Part of a small language model's weights.
Size: 15 layers, MLP 448 GeGLU, vocabulary 4096.
Architecture: rotary positions, no biases in attention or MLP, tied embeddings.
Training: a variant of Adam for these matrices, 108M tokens.
MLP neurons of a small language model. Each row is named by its layer, matrix (gate and up: input weights) and neuron, and shows model dimensions 0-127. Each number is 128 + 24 x the weight over its row's rms, rounded and kept within 0 to 255. A neuron's up and down rows have the sign that makes its largest values positive.
After each neuron's rows, "fires in" lists the words (lower case) most often at its 100 highest values on Wikipedia text that the model never trained on.

L5.gate74 [177  97  78 104 157 148 121 126 100 138 162 115 150 144 116 114 131 124  85 117 131 125 106 156 112 149 136 182 137 130 136 170 106 145 145 128 144 139 141  83 118 120 110 141 121  85 116  95 119 154 208 121 108 158 101 133 135 161 126 116 119 107 146 133 127 117 110 146 101 196 138 122 143 151 117 112 129 128 103 156 117 138 158 121 105 106 147 138 165 171  88 129 151 155 176 134  63 159 144 106  98 134 112 140 101 101 148 162 135 120 118  90 144  82 115 109 129 144  99 110 147 171 130 106 149 147 110 154]
L5.up74 [110 122 146 162 127 151 115 109 153 197 137 175 126 137 113 100  97 122 153 139 152 114  98 116 141 140 110 141 162  90 100 180 168 167 119 132 131 119 162 136 135  98  84 106 138 138 101 103 134 117 123 141  96 142 159  86 152 129 113 143 116 110  81 113 117  96 106 159 121 124 130 130 111 135 135 177 124 146 147 101 189 137 156 111  84 115 109 120 147 134 133 157 130 107 127  94 144 142 128 146 130 174 106 110 102 149 109 164 132 130 121 154 117 104 123 116 162 141 112 150 152 106 119 106 133 142 123 128]
fires in: "of"

L4.gate143 [ 87 126 143 134 133 118 124  85 121 123 152 126 145 170 130  93  94 117 142 119 118 188 165 178  85 153 146 120 142 113 126 155 123 164 145 107 161 138 103 106 121 122 158 121 137 139 104 128 148 118 112 122  96 182 128 118 113 143 146 150  93 122 110 111 101 143  98 150 103 109 125 117 103 121 128 111 132 103 136 110 123 157 166 132 136 166 124 159 161  96 129 149 137  98 101 113  87 171 150 127 124 122 156 114 114 138  81 120 153  99 108 105  95 103 152 130 115 143 105 151 137 118 106  88 159 131 155 162]
L4.up143 [ 88 154 118 102 157 120 121  88 141 143 144 134 167 136 137 106 136 163 118 128 104 125  92 150 131 142 117  87 125  85 118 135 133 125 139 176 153 117 114 135 110 141 135 119  96  89  51 163 161 136 113  99 123 144 111 101 139  84 178 150 126 134 132  77  76 139  99 123 130 155 115 149 112 143 135 150 103 116 115 112 134 126 183 107 102 123 139 144 148 155 127 137 104 131  97 103  91 153  64 103 124 103 149 121  91 157 157 119  99 106 119 158  89 123 150 146 116 144 188 131 166 140 132 141 151 131 127 118]
fires in: "two", "three", "four", "five", "both", "of"

L7.gate74 [127 122  86 116 109 157 112 142 109 145 134 124 143 147  99 107  99 158 159 155 141 132 110 162  97 136 114 113 106 143 121 146 111 138 111 141 132 122 130 123 103 145 184 152 148 116 127 114 112 125  93 118 109 140 151 108 112 131 128 122  85 130 136 174 115  96  64 137 130 120 121 127 136 141 124  88 111 133 172 106 128 133 159 104 115 137 168 105 152 144 140 150 152  95 104 137  62 150  80 133 126 140 109 115 116 140 130 109 143 162 151 118 153 102 105  81 164 141 110 151 154 117 141  78 163 110 141 122]
L7.up74 [158 138 150 127 114 126 152 124 172 142 141 120 127 106 200 125 136  91 127 107 131 121 142 127  80 128 108 175 141 146 103 191 113 127 111 141 113  98 125 164 146  70  82 137 130 139 156 134 132 133 148 120 120 170 185 114 122 180 130 144 131 114 144 126  81 110 131 144 151 148 105 131 146 145 142 104 103 161  77 142 150 124 123  98 114  79 112 105 127 161 146 135 135 146 157 122 126 114 108 120  98 134 124 122  50 145 136 155 111 103 117 129  96 126  70 155 127 107 153 145 148 153 147 149 146 131 135  92]
fires in: "of"

L4.gate317 [118 111 126 175 104 154 140  87  83 165 179 114 112 129 114 120 128 132 156  84 150 143 152 133 149 113 112 110 159 109 118 128 139 144 120 121 144 128 172 127 130  97 155 138 148 156  98 129 128 104 125 150 116 134 111 166 142 140  88 147  92 149 143 133 129 142 144 166 155 117 134 106 111 164 129 114  68 109 159 139 188 150 105 102 124 137 135 119  95 131 126 164 147 115 199 120 156 142 126 111 104 165 131 119 106 146 100 113 175 120 116 123 102 102 155 131 157 156 129 149 139 103 140 138 106 103  99 166]
L4.up317 [108 123 126 155  90 132 116 166 125 133  90 129 108 133 108 135 128 134 101 141 124 117 161 170 139 152 120 108 127  88  96  72 133 177  99 160 172 139 183 118 101 110 141 122 110 171 103 110 190 150 141 177 129  91 113 156 132 107  94 129 121 110 128 137 141 146  73 157 162 165 144 135  99 127 110 113 135 127 128 130 133 119 130 130 147 147  94 109 107 135 147 157 139 149 200 140 114 143 105 132 109 129 108 132 114 136 101 116 169 130 105 157  94  98  94 104 103 137  68 121 144 140 166 123 138 117 112 130]
fires in: "where", "between", "uses", "with", "involved", "when"

L7.gate347 [105 138 165 130 139 177 115  88 129 118 150 143 158 132 107 117 169 158 132 143 201 185  98 145 115 128 123 121 139 128 126 109 100 143 122  87 175 131 110 129 130  92 118 145 154 158 124 122 121 148 133 119 136 175 128 117 103 168 117 158 144 145 135 142  92 130 144 124 125 116 113 139 119 133 130 151 177 119 144 103 175 119 121 124 121 165 107 158 147  99 116 138 153  89 102 119 111 117 103 139 153 118 135 108 131 149 112 158 128  76 125  95 138 124 163 128 158 157  69  90 143  57 157 149 143  82 128 133]
L7.up347 [128 164 140 138 133  93 142 153 146 155 119 148 141 103 139 120 161 135 153 135 112 141 150  94  95  90 143  85 135 150 117 157 110 127 161 100 176 149 122 139 139 155 112 113 133 123  95 122  85 157 102  83 141 122 121 105 128 171 120 116  80 134 143 159  95 155 130 109 144 110 146 118  84 111 125 107 147 128 122 154 133 123 189  98  90 146 120 122 132 143 136 160 121 133 137 114  75 151 112 110  69 112 101 138 135  88  86  87 141 144 113 116 104  96 147 130 119 120 130 106 124  91 150 134 143 131 123 179]
fires in: "first", "last", "semifinals", "other", "taipei"

L4.gate165 [123  87 138 129 110 157 121 145 169 164 105 131 151 106 155 145 121 129 132 138 118 133 154 142 118 139 147 166  84 119 155 151 122 106 138 163 161 132 163 121 122 106 140 154 150 119 108 122 173 153 100 150 131 135 154 144 136  89 151 134 132 134 131 101 158 110  96  96 161 143 103 142 144 157 151 135 120 162 129 129 131 130 178 141  91 171 173 117 125 147 149 143 167 116 141 149 125 139 158 155 135 159 109 136 115 168 115 129 120 126 137 155 147  80  85 120 182 159 170  94  88 117 112 107  86 126 132  69]
L4.up165 [153 136 168 148 155 110 137 101 112 115 133 138 101  75 159 160 145 150 172 161 123 135 108 122 105 115 128 184 133 136 120 173 122 132 159 140 127 127  97 167 156 117  98 159 168 156  81 148 140 116 136  97  99 146 131 115 116 143 121 105 136 118 129  96 107 132 131 146 117 141 143 164 130  67 157 156 120 158 127 108 138  90 118 161 119 170 127 120 151 149 172 162 157 112 119 107 104 132 113 157 152 135  95 132  48 142  90 169 104  84 131 105 131 131 154 135 118 137 150 116 116 113 131  97 146 128 114 125]
fires in: "of", "to", "by", "as"

L2.gate317 [137 136 131 167 120 160 138 132 103 149 140 166 151 143 132  79 128 153 129 133 109 121 111 138 151 139 170 127 136 122  78  98 141 102 126  80 144 126 144 128 148  85 114 136 128 160 116 169 140 166  98 148 133 123 129 123 145  92  88 165 139 134 172 128 151 132 127 128 157 125 125 148 145  69 178 116 152 160 114 140 100 115 121 172 145 177 123 110 156 119 146 134 129 153 154 125  98 124 105  98  87 143 111  93 123 164 116 137 155 137 130 132 186  84 149 150 125  92 127 125 137 114 134 172 104 134 104 115]
L2.up317 [105 163 143 131 177 153 131 150 118 116 114 125 138 112  89 113 123 174 100 168 134 143 102 117 142 129 111  65 151 147 118 133 124 109 140  87 134 158 192 124  60 131 138 134 112 141 123 123 138 153 131 115 126 121 121 151 121  68 103 104 109 144 177 135 136 123 131 111 125 119 104 123 186 128 130 147 101 126 135 126 109 147 130 115 141 127 125 122 115 126 126 102  96 150 137 151 143 159 146 112 140 113 135 134 144 145 152 130 108 146 101 140 167  99 201 142 117 154 124 153 119  75 163 148 118 134 202 129]
fires in: "where", "after", "during", "clay"

L2.gate313 [160 133  95 162 119 124 139 129 130 135 135 124 128 138 116 105 153 102 143 111 176 130 179 104 187 105 124 114 105 115 113 159  71 134 123 154 145  93 117 142 111 153 148 152 137  99 125 116 176 122 117  79 130 162 140 100  98 148 109 111 136 159 119  86 150 108  83 167 123 143 106 109 126 169 137 150  66 115 150  92 139 177 125 137 108 163 134 135 105 112  93 101 136 128 108 130  62 140 118 122 155 113 165 119 163 116  99  98 150 101 113 144  90  96 100 138 125 122 127 182 132 124 119  93 136 128 141 162]
L2.up313 [120 141 144 136  79 147 143 169 147 108  93 110 117 137 137 135 115  87 116 176 149 128  92 133 131  85 124  83 112 134 113 130 116 117 134 116 136 146 150 140 109 138 113 122 126 153 113 102 135 101 118 105 137 139 120 107 133 140 120 100 157 123 133 123 114  98 112 194 154 110 116 154 125 120  98 147  93 109 134  83 164 113 141 165 134 141 109 181 114 120  92 157 148 104 119 149 124 146 117 117 139 144 115  94 128 160 174 111 153 123  86 170 121 134  82  95 149 112 120 113 142 120 139 139 127 147 148 156]
fires in: "both", "where", "between", "which", "night"

L2.gate49 [143 141 169 113  88 141  87 192 171  92 100 150 111 170 165 118  65 140 130 172 129 130 146 130 145 126  95 112 121 137  97  95 109 167 135 125 120 154 110 117 143 128 135  99 144 108  68 126 155 120 131  98 134 128 120 128 130 131 123 135 142 156 147 116 177 115 119 111 144 116 124 172 121 143 170 159  98 159 131 112 137 133 131 108  86 156 182 112 144 128 154 168 170 138 116 130  98 100 150 113  96 133 114 132 114 148 133 136 129 104 120 170  96  90 120 127 107 126 122  80 151 148 146 124  93 107 143 107]
L2.up49 [140 119 125 133 132 126 120  97 107 108 161 104 102 129 150  92 107 118 116 120 136 150 133 139  94 118 103 138 137 130 163 116 152 113 128 112 108 121 125  87 157 132 126 176 183 104 114 129 128 110 140 140 142 130 115 123 105  95 177 142 168 116 154 168 171 109 151 123 136  88 115 139 124 133 171 116 159 137 127 123 109 138 141 112  96 110 139 132 158  73 126 129 131 137 133 135 145 128 145 135 127 124  75 150 130 151  95 140 138 167 140 156 176 163  87 170 132 115  95 134 131 126 128 125 147 103 131 110]
fires in: "at", "located", "philosophy"

L4.gate66 [156 105 129 155 127  64  98 135 144 116 129 125 153 143 132  96 142  85 107  83 167 128 140 147 112 130 113 152 118 130 118 147 133 141 123 124 125  84 102 151 116  84 143 171 145 116 119 117 136 132 112 106 151 148 133 147 141 151 127 128 108 119 152 154 162 158  80 173 109 112 116 152 151 164 133 166 132 154 105 125 128 125 180 121 138 148 121  40 118 150 137 158 116 171 129 139 149 168 125 145 156 157 115 141  90 118 155 145 125 134 106  78 102 107 120 103  99 142 137 160  82 133 134 140 125 130 158  77]
L4.up66 [116 124 156 106 103  91 134 134 127 125 145 106 137 145 118 111 143 136 137 127 140 124 117 125  49 108 151 167 175 124 102  96 109 146 146 148 137 115 133 133 167 136  77 115 140 150  88 116 123 152 166 114 133 106 124  91 122 142 155 103 132  97 132 134 126 166 118 133 157  52 155 150 115 108 120 143 161  86 153 125 164  90 110 146 174 136 113 111 154 146 149 123  78 119 122 169 135 157 127 117 119 147 112 143  78 153 137 141 114 119 156 108 143 136 116 156 149 144  87 130 127 150 153 146 170 142 115 111]
fires in: "its", "the", "itself", "their"

L2.gate162 [140 138 100 144 143 132 104 116 113 155 166 126 149 152 123 111 117  90 141 140 113 147 131 153 150 126 149 155 126 123 106 107 153 121 151 122 166 159 109 125 162 155 123 130 121 106  99 119 151 127 128 125 146 145 142 123 138  90 160 130  90 117 169 132 146  91 116 129 119 138 122 147  87 144 173 113  77 157 156 107 179 143 149 139 126 141 148 159 108 167 150 173  76 151 173 126 124 121 156  99 118 127 100 105 107 120 123 153 127 134 115  85 141 136 120 136 132 119 191  90 125 124 119  74 149 136 145 100]
L2.up162 [112 117 101 147 130 149 152 131 158 135  93 111 154  83 138  93  88 125 134 152 121 142 147 113 149 114 140 103  94 119  82  96 152 104 102 100 125 125 135 144 137 149 128 179 133  99 120 155 138 142 106 128 138 111 109  82 155 132 125 136  94 126 130 129 146  98  95  53 123  83 129 156 156 119 140 145 126 116 134  94 163  96 152 146 104 151 146 153 124 146  90 128 146 133 132 122  94  97 112  96 124 115 148 154 141 148 113 145 112  86  89 173 131 140 154 110 156  68 129  77 118 127 124 139 137 150 138 102]
fires in: "which", "that"

L6.gate48 [113 111 115 158 118 105 127 121  83 121 151 132 124 118 112  85 150 130 110  96 133 121 153 120 130 126  88 168 128  90 123 116 141 110 136 129 158 128  91 114  95  92 169 155 139 126 140 125 118 136  94 134 109 144 135 120 159 176 176 172 126 128 147 118 148 114 137 124 102 112 126 105  83 142 101 122  80 152 115 103 140 198 135 173 127 152 128 106 121 141 126 152 147 154 144 158 121 132 158 142 111 138 126 154 109 138 144 121 142  93 117  71 124 109  92 135 133 150 131 157 156  68 132 161 128 110 132  71]
L6.up48 [178 149 154 144 128 119 137 120 162 131 128 181  97 144 152 119 102 128 107 109 137 102 125 121 113 117 124 134  67 136 131 110  99 117 156 112 152 126 171  58 121 131 127 102 139 146 118 122 129 149 130 134 117  84 129 118 157 123 175 163 145 163 150  97 148 118 157 108 145  67 129 143 123 106 110 119 105  80 102 103  91  98 144 112 136 142 128 114 114  85 134 154 148 115 106 147 112  94 110 120  84 165 125 105 134 113 140 121 116 165 132 132 145 108 112 147 146  96 112  94 117  85 116 168 142 126  94 122]
fires in: "he"

L7.gate342 [142 138  65 161 140 177 160 114 116 156 151 136 110 110 129 132 152 127 118 105 150  85 107 175 119  93 135 143  85 119  97 107 109 142 126 128 148  88  99 161 134 109 171 138  98 141 111 107 136 151 122 162 118 160 165 152 123 134 164 153 147 117 156 119 145 155 108 139  91 114 124 129 107 130 133 122 128 153  99  85 149 153 161 115 126 138 172 147 126 133 104 164 113  81 146 114 106 127 119 148 144 189 144 137 127 174  91 119 105 138 122 114  89 117  84 138 146 117 125  75 132  96 174 128 134 145 139 119]
L7.up342 [125  87 112 127 166 103 120 142 122  93 114  98 149 162 115 128 125 133 141  79 110 123 135 132 146 112 122 142 100 131 116 115 124  83 129 124 166 137 109 144 128 156 184 142 110 113 101 173 123 135 129 146  88 120 134 140 106 114 119 142  76  96 164 146 193 103 142 140 122 109 101 109 152 144  90 140 124 133 136 125 112 151 165 118 116 126 154 158 108 186 152 116 126 170 161 123 113 142 167 131 141 133  89 146 129 157 109 139  78 142 100 119 125 145 139 130 169 129 111 151 123  86 146 112 101 128 172 123]
fires in: "when", "how", "where", "that", "why"

L2.gate263 [105 167 133 164 122 123 111 117 136 143 128 167  59 147 106  59 112 154 152 126 131 142 127 153 111 124 122 141 118 112 136 106 149 126 118  72 106 110 139 127 138 153 155 138 125 147 137 170 146 109 118 172 112 134 100 114 128 135 111 160  98 158 153 124 145 145 104 125 131 125 123 170 135 112 159 148 112 126 161 144 133 138 167 138 121 178 148 146 154 106 123 115 156 131 147 138 126 148 129 137 148  65 116 162 139 118  98 158 116 121 115 123 155  98 149 101 161 112 188  98 141  54 140 107 120 124 179 139]
L2.up263 [147 172 139 133 133 127 140 120 122 155 121 154 110 118 124 107 127 131 129 103 154 128 113 129 151 158 130  96 174 111 140 154 122 145 103 106 117 118 110 140 111 159 132 144 100 124 128 121  62 134  86 161 171 122  99 125 131 113 136 166 102 138 103  90 145 145 184 122 130 116 108 102 130 119 106 131 135  77 118  77 115  93 109 109 150 156 156 167 121  86 162 102 132 119 141 122 136 106  83 143  63 120 122 144 104  68 114 114 156 150  71 124  83 176 137 107 116 142  97 151  80 131 139 128  93 130 109  94]
fires in: "berlin", "palace", "described", "candidate", "legislative", "stated"

L3.gate155 [ 96  89 125 117 157 151  96 108 143 115 120 148 156 124 138  73 162 141 109 117 142 126 121 122 147 145 114 166 108  97 108 150 133 121 137 111 143 121 105 114  42 163 154 120 142 128 114 123 127 150 117 128 100 133 143 104 125  92 125 153 106 118  93 120 117 122 115 150 105 121 145 118 177 197 173 113 132 143 180 130 121 162  98 152 120 160 123 131 151 143  92 155 145 117 144 157  99 150 170 153 123 173 107 141 121  84 121 176 142 125 129  80 137 100 109 133 128 133 147 102  92  82 138 129 123  86 132 140]
L3.up155 [129 120 140 100 128 105  97 135 160 140 108 135 145 125 111 122 157 124 152 139 152 141 155 162 139 172 143 168 122  77  74 148 140 141 129  80 122 149 109 115  58 151 129  85 140 123  93 113 149 173 134 133  99 147 129 137 136 104 149 144 129 114 106 115 113 149 104 129 101 143 145 123 165 146 143  72  94 152 129 133 115 162 164 136 105 166 146  89 138 135 124 154 156 182 124 122 115 133 153 131 137 145 115 138 121 118  97 170 143 133 165  83 133  70 126 129 119 138 140 144  85 127 106 139 106 120 120 136]
fires in: "from", "the", "to", "of", "by"

L9.gate359 [120 124 136 147 131 110  95 104 104 122 189 137 122 149 113 143 107 153 110  75 141 133 181 157 133 158 129 135 106 158 138  96 110 133 149 113 106 149 131 110  97 124 112 164 150 123 114 126 133 130 161 134 150 129 111 167 153 146 172 120 133 144 124 138 155 165 102 144 132 109 146 124  75 151 130 153  89  88 116  88 126 162 139 155 147 135 142 102 124 122  78 177 104 109 161 164 110 109 167 144 105 144 133 108 131 161 157 150 130 152 126 145 129 108 106 120 130 116 120 143 138 100 170 152 101 130 111 121]
L9.up359 [170 119 131 125 112 121 129 120  98 179 130 110 120 125 133 143 105  98 128 145 139  96 186 118 121 116 163 112 135  96 127  62 141 115 124  98 152 126 139 131 125 141 139 138 135 124 119  94 116 117 111 107 158 122 166 102 116 138 159 139 161 121 115 124 115 136 177 149 111 146 119 103  96 129  94 146 122 145 129 119 148 127  84 106 113 127 151 162 165 124 104 147 173 138 118 141 118 109 155 173 132 126 131 119 132 149 139 131 115 108 149 153  82  95  60 126 168  74 103  88 162  72 122 140 160 156 147  84]
fires in: "he", "heavy", "hearing"

L6.gate331 [103 134 107 104 137 130 130 158 149 143 158 160 153 110 114  80  91 188 136 151 156 124 106  68 116  89 134 109 103 146  90 115 118 133 142 129 119 132 119 128 152 122 126 134 138 120 129 122 152 126 158 102  97 133 119 129 123 139  86 164 158 166 173 164 151 116 110 137 157 107 141 128 152 145 116 152 153 131 149 115 169 130 140 132 127 152 149  85  97 122 125 140 140 132 110 129  98  79 148 150 107 138 132 112 103  59 172 109 140  83 144 111 106 105 129 164 131 145 110 163 130 146 152 166 114 134 121 142]
L6.up331 [133  90 152 129 142 159 123 115 120 133 114 162 174 137  81 113  99 210 133 131 131 138 103 156 114 155 139 173 155 107 115 106 140 118 127 126 108 127 189 138 112 136 105  85 164 120  88 148 128 139 114 112 114 140 134  82 136 125 151 105 141 131 100 166  91 125 123 108 101 100 122 117  70  78 136 115 173 136 109 147 146 119 153 103 145 145 166 131 132  98 101 124  93 105 121 136  89 182  75 135  99 105 107 115 138 143 100 129 149 144 148 119 117 130 145 150 129 110  76 121 158 121 138 114 150 165 124 129]
fires in: "first", "made", "only", "last"

L2.gate181 [113 138 131 131 126 137 147 121 131 183 103 135 134 129 121 141 133 149 173 141 156 113 149 136 128 118 107 111 124 120 137 164 126 155 115 136 158 128 135 127 104 127 156 111 142 120  99 148 195 130 110 151  85 186 161 131 144 105 135 143  94 127  95 156 121  96 100 147 129 136 100 161  93 143 147 117  65 126 181 115 142 108 124  89 103 160 131 107 107 158  84 198 129 114 151  89 113  86 117 140 149 175 115 137 143 134 131 153  95 105 166 126 127 116 103 138 156 116  91 127 118  87 103 113 149 112 108 126]
L2.up181 [182 190  94  95 154 112 142 134 165 167 175 101 154 141 116 121 112 114 120 121 108 107 114 145 106 153 104 147 139 136 180 122 169 125 123 132 151 119 125 112 109 138 117 145 105 132 143 110 131 150 139 198 111  93 136 167 101 135  97 127 130 126 106 124  95 153 117 124 123 131 121 131 106  88 126 114 110 106 113 122 157 118 157 141 100 134 101  98 161 169 145 123 163 127 155 133 102 120  89 138 103 105 133 162 118 140 102 120 121 116 128 126 159  91 119 150 172 143 163 129 137 164 121 105 109 118 112 142]
fires in: "for", "of", "a", "cause"

L4.gate437 [105 138 114  78 100 167 101 130 135 146 124 160 139 149 145  84 113 122 137 143 141 103 168 132  99 142 110  87 112 165 119 144 112 119 139 147 133 102 139 120 114 150 128 123 168 111 101 143 174 164 157 102  93 128 116 132 121  79 109 174 177 137 165  84 166  93 129 111 117 130 128  99 122 133 114 138  77 155 123 140 120 180 123 142  85 171 158  92 123 118  98 129 110 104 180 140  89 130  79 161 111 155 107 149 106 132 124 117 152 141 147 103 131  80 146 125 140 125 148  97 134 109 140 101 113  93 117 113]
L4.up437 [109 134 141 105 133 110 121 177 143 136 117 139 178 107 150 124 131  88 144 131 134 126 106 121 158 162 132  60 162 168 149 104  93 114 143 134 121 108 150 148 107 155 126 143 185 135 144 149 124 140 109 137 140 116 132 129 127 107 124 159 146 127 106 110 145 133 139 115 155 133  83 111 165 120 155 124 103 142 133 204 113 172 114 151 110 125 145 138 124 118  69  92 143 143 148 136  96 128 116 193 124 118 105 199 150 144 107 132 160 160  95 198 101 111 113 121 116  86 146 142 110 112 146 119 123 105 134 109]
fires in: "after", "during", "recorded", "studied", "attended", "from"

L2.gate274 [140 131 114 150 145 140 137 103 138 121 125 112 169  89 143 142 119 115 130 118 152 159 167 103 147 135 119 110 165 129 119 130 157 127 116 111  94 110  93 132 152 141 158 111  92 113 101 164 160 139  83 158 184  76 113 151 120 118 125 161 110 129 162 126 154  97 121 133 101 153 105 160 159 116 127 148 122 111 135  96  84 151 127 103 137 188 138 143 111 116 113 113 128 113 183 130 157  91 110 152 140 130 120 131 125 145 114 106  88 130 120 157  76  89 159 135 156 102  92  96 104 123 130 171 130 146 106 105]
L2.up274 [144 122 108  81  86 138  97  95 129 135 101 113 137 117 128 116 138  97 101 115 124 147 219 126 132 120 126 157 105 165 130 167 144 135 109 151 122  82 131 130  96 142 151 140 126  87 160 123 169 113 134 127 135 112 162 139 165  95 141 123 148 118 101 172 150 131  89 147 105 129 143 114 152 131 128  48  93 117 145 136 135 125 142 121 101 105 166 136 145 117 149 151 117 144 179 176 112 141 126 123 153 159 158 161 133 136  89 118 114  89 110 134 124  69 107 112 165 132 112 134 124 133 126 132  81 132 121 136]
fires in: "while", "where", "who", "why", "thus"

L5.gate196 [125 144 128 162 150 142 130 122 131 129 105 172 144 124 146 110  98 148 130 109 141 118 124 106 134  97 148 141 134 128  84  99 124 104 127 110  82 159 107 157  98  93 146 132 103 105 106 129 164 151 169 113 121 132 120 156 165 115 130 152 138 136 153 140 169  95 132 118 154 107 118 113 143 184 134 131 134 145 136  95 162 148 114 144  55 197 122  97  83 137 145 151 123 151 131 107 141 164 109 151 156 151 123 133  91 124 130 139 156 123 143 136 144  94  95 153 169 107 124 112 115  89 157 124 185 174 153 126]
L5.up196 [119  96 122 137 109 104 139 122 141 104  84 120 126 109 118 107 127  94 115 166 131  85 128 147 171 116 117 148 109 108  94 109 135 118 114 121  99 131  91 146  98 128 111 123 110  84 106 118 115 122 137 115 162 105 119 109 160 122 174 158 120 133 110 113 118 109 145  91 117 143 108 137 165 165 135  73 120 167 108 114 177 107 139 169  83 147 153 110 112 153 160 138 164 139 120  98 101 200  89 120 123 158  95  89 128 130 125 153 106  94 154 102 144 134 135 166 144 134 111 164 125 118 154 122 167 154 113 130]
fires in: "which", "and", "that", "hearing"

L4.gate329 [118 140 123 154 150 120 129 105 109 128 159 146 115 194 142 115 111 108 189 135 157  92 128  75 138 124 111 142 135 132  93 145 119 161 104 108 157 119 158 107 145 131 134 135 157 152 100 136 164 133 145 148 135 126 142 175 123  99 132 145 150 141 162  99 178 104 127 144 146 144 113 180 135 132 148 160 101 148 173 138 145 126 139 117 113 167 162 130 138 179 134 132 136 119 106  92 121  99  99 134 115 139 114 167  67 115  92 122 167 147 131 120 130  97  95 151 148 119 189 125 143 166 112 121  92 140 136  89]
L4.up329 [ 92 127  94 128 157 140 165 113 132 127 129 123  85 111 120 132 113 113 139 144 107 108 126 120 166 104 109 151 122 115  97  91 144  78 142 138 126  85 103 113 114  84 152 127 110 130 138 134 104 121 117 118 174 134 125 104 131 122  98  96 138 112 134 162 101 104 149 113 120 133 120 122 149 149 184 140 121 142  99 131 154 124 114 128  94 102 147 105 104 124 136 171 121 138 144 155 122 144 149 143 142 159 112  98 131 116 131  90 144 110 110 157 107 123 133 146 190 119 158 165 103 160 116 163 154 121 181  86]
fires in: "after", "that", "following", "causing", "ended"

L10.gate79 [140 134 161 121 130 124 123 108 136 156 139 136 121 117 158 133 174 141 139 143 104 160  95 133 122 138  98 125 127 116  98 110 150 117 139 127 116 122  96 102 144 199 139 151 137  84 107 105 176 131 147 101 158 112 100 117 139 120 137 117 163 132 147 137 147 148 174 119 126 103 126 168 124 141 156 173 100 143 129 164 142 138 162 148  90 183 142  87 131 125 117 139 128 135 141 152 105  96 176 105  74 121 163 167 119  95  87 122 176  73 128 139 119 111  85 133 143  97 136 142 118 141 109 121 153  59 153 140]
L10.up79 [ 92  81 131 134 134 112 120 143 200 133  86 119 108 143 121 126 134 194 151 110 112 117 130 140 109 177 124  98 155 130  90 110 110 138 173 122 145 119 137 113 108 150 153 115 136 143 116 103 125 139  92  84 106 139 101 118 115 131 141 143 159 129 100 115 134 143 161 108 118 143 132 169 117 126 156 119 112 104 147 125 118 135 110  72 149 123 102 128 144 149 115 147 152 118 162 101  78 145 150 135 124 149 154 142 114 150  94 108 106 111 121 126 117 131  91 188 139 122 126 119 149 100 109 123 105 111 109 162]
fires in: "from", "to", "at"

L7.gate29 [134 122 129  98 109 128  92 123 137 152 118 139 102 163 118 110 137 150 132 121 149 186 137 117 104  82 111 155 123 154 193 129 138 112 156 104  95 107 129 124  80 163 147 152 140 149 111 122 162 127 123 105 113 158 120  94 169 146 122 138 151 171 132 107 139 136 137 144  73 139 144 177 142 145 128 144 132  99 138 119 121 183 148 157 127 133 115 130 134 131 154 175 118 101 120 118 119 156 122 164  85 114 119 107 147 131 135 183 116 108 138 122 178  85 132 121 129 155  84 126 117 109 125 117 118 110 125 158]
L7.up29 [147 125 130 128 111 104 141 139 119 110 147 109 126 169 128 129 138 156 165 154 104 150 126 106  91 114 154 140 127 156 161 112 124 118  78  97  90 107 136 141  98 139 125 134 137 152 128  67 177 107 122  98 138 148 116  87 138 170 124 120 114 112 113 101 128 110 136 144 132 142 170 147 156 152  81 110 124 117 109 130 135 154 160 192 150 125 151 134 166 178 173 135 107 167 107 123 101 130  82 117  89  88 114 108 121 146 142 108 131 131 138 107 154 135 132 167 122 132  52 125 120 126 152 131 100 154 130 144]
fires in: "5", "6", "2", "3"

L3.gate432 [110  94 127 144 146 141 101 113  99 140 153 182 155 161 128 138 102 130 111  89 158 152 170 121  95 123 113 114  95 137 136 161 112 125 121 129 146  83  95 109 102 135  98 119 133 114 151 123 139 120 171 157 130 110 150 164 125 161 134 111 116 136 160 127 158 146 124 116 155 125  92 150  96 162 155 172 138 132 146 164 140 164 120 115 132 163 149  88 151  95 128 169 132 101 133 148 123 122  93 124 133 107  98 118 127 138 133 149 150 171 113 101 132 138 136 166  81 146  76 101 131 139 162 156 126 115 154 159]
L3.up432 [123 120 185 131 106 159 102 153 131 141 114 160 186 170  99 136  94  95 139 170 126 141 168 124  86 123 119 106  98 150 134 119  93 132 122 110 133 102 101  93 148 113 105 140 179 117  95 127 128 124 148 116 123  93 143 154 106  94 149 111 114 118 111 137 136 171 101 130 122 124 140 148  90 139 143 167 126  97 133 150 166 110 126 134 129 106 133 105 133  94 139 147 153 138 142 138 163 129 100 119 173 129  80 127 115 136 156 102 157 106 134  98 111 157  96 151 142 133 131 127 110 161 202 116  83  86  94 128]
fires in: "the", "located", "background"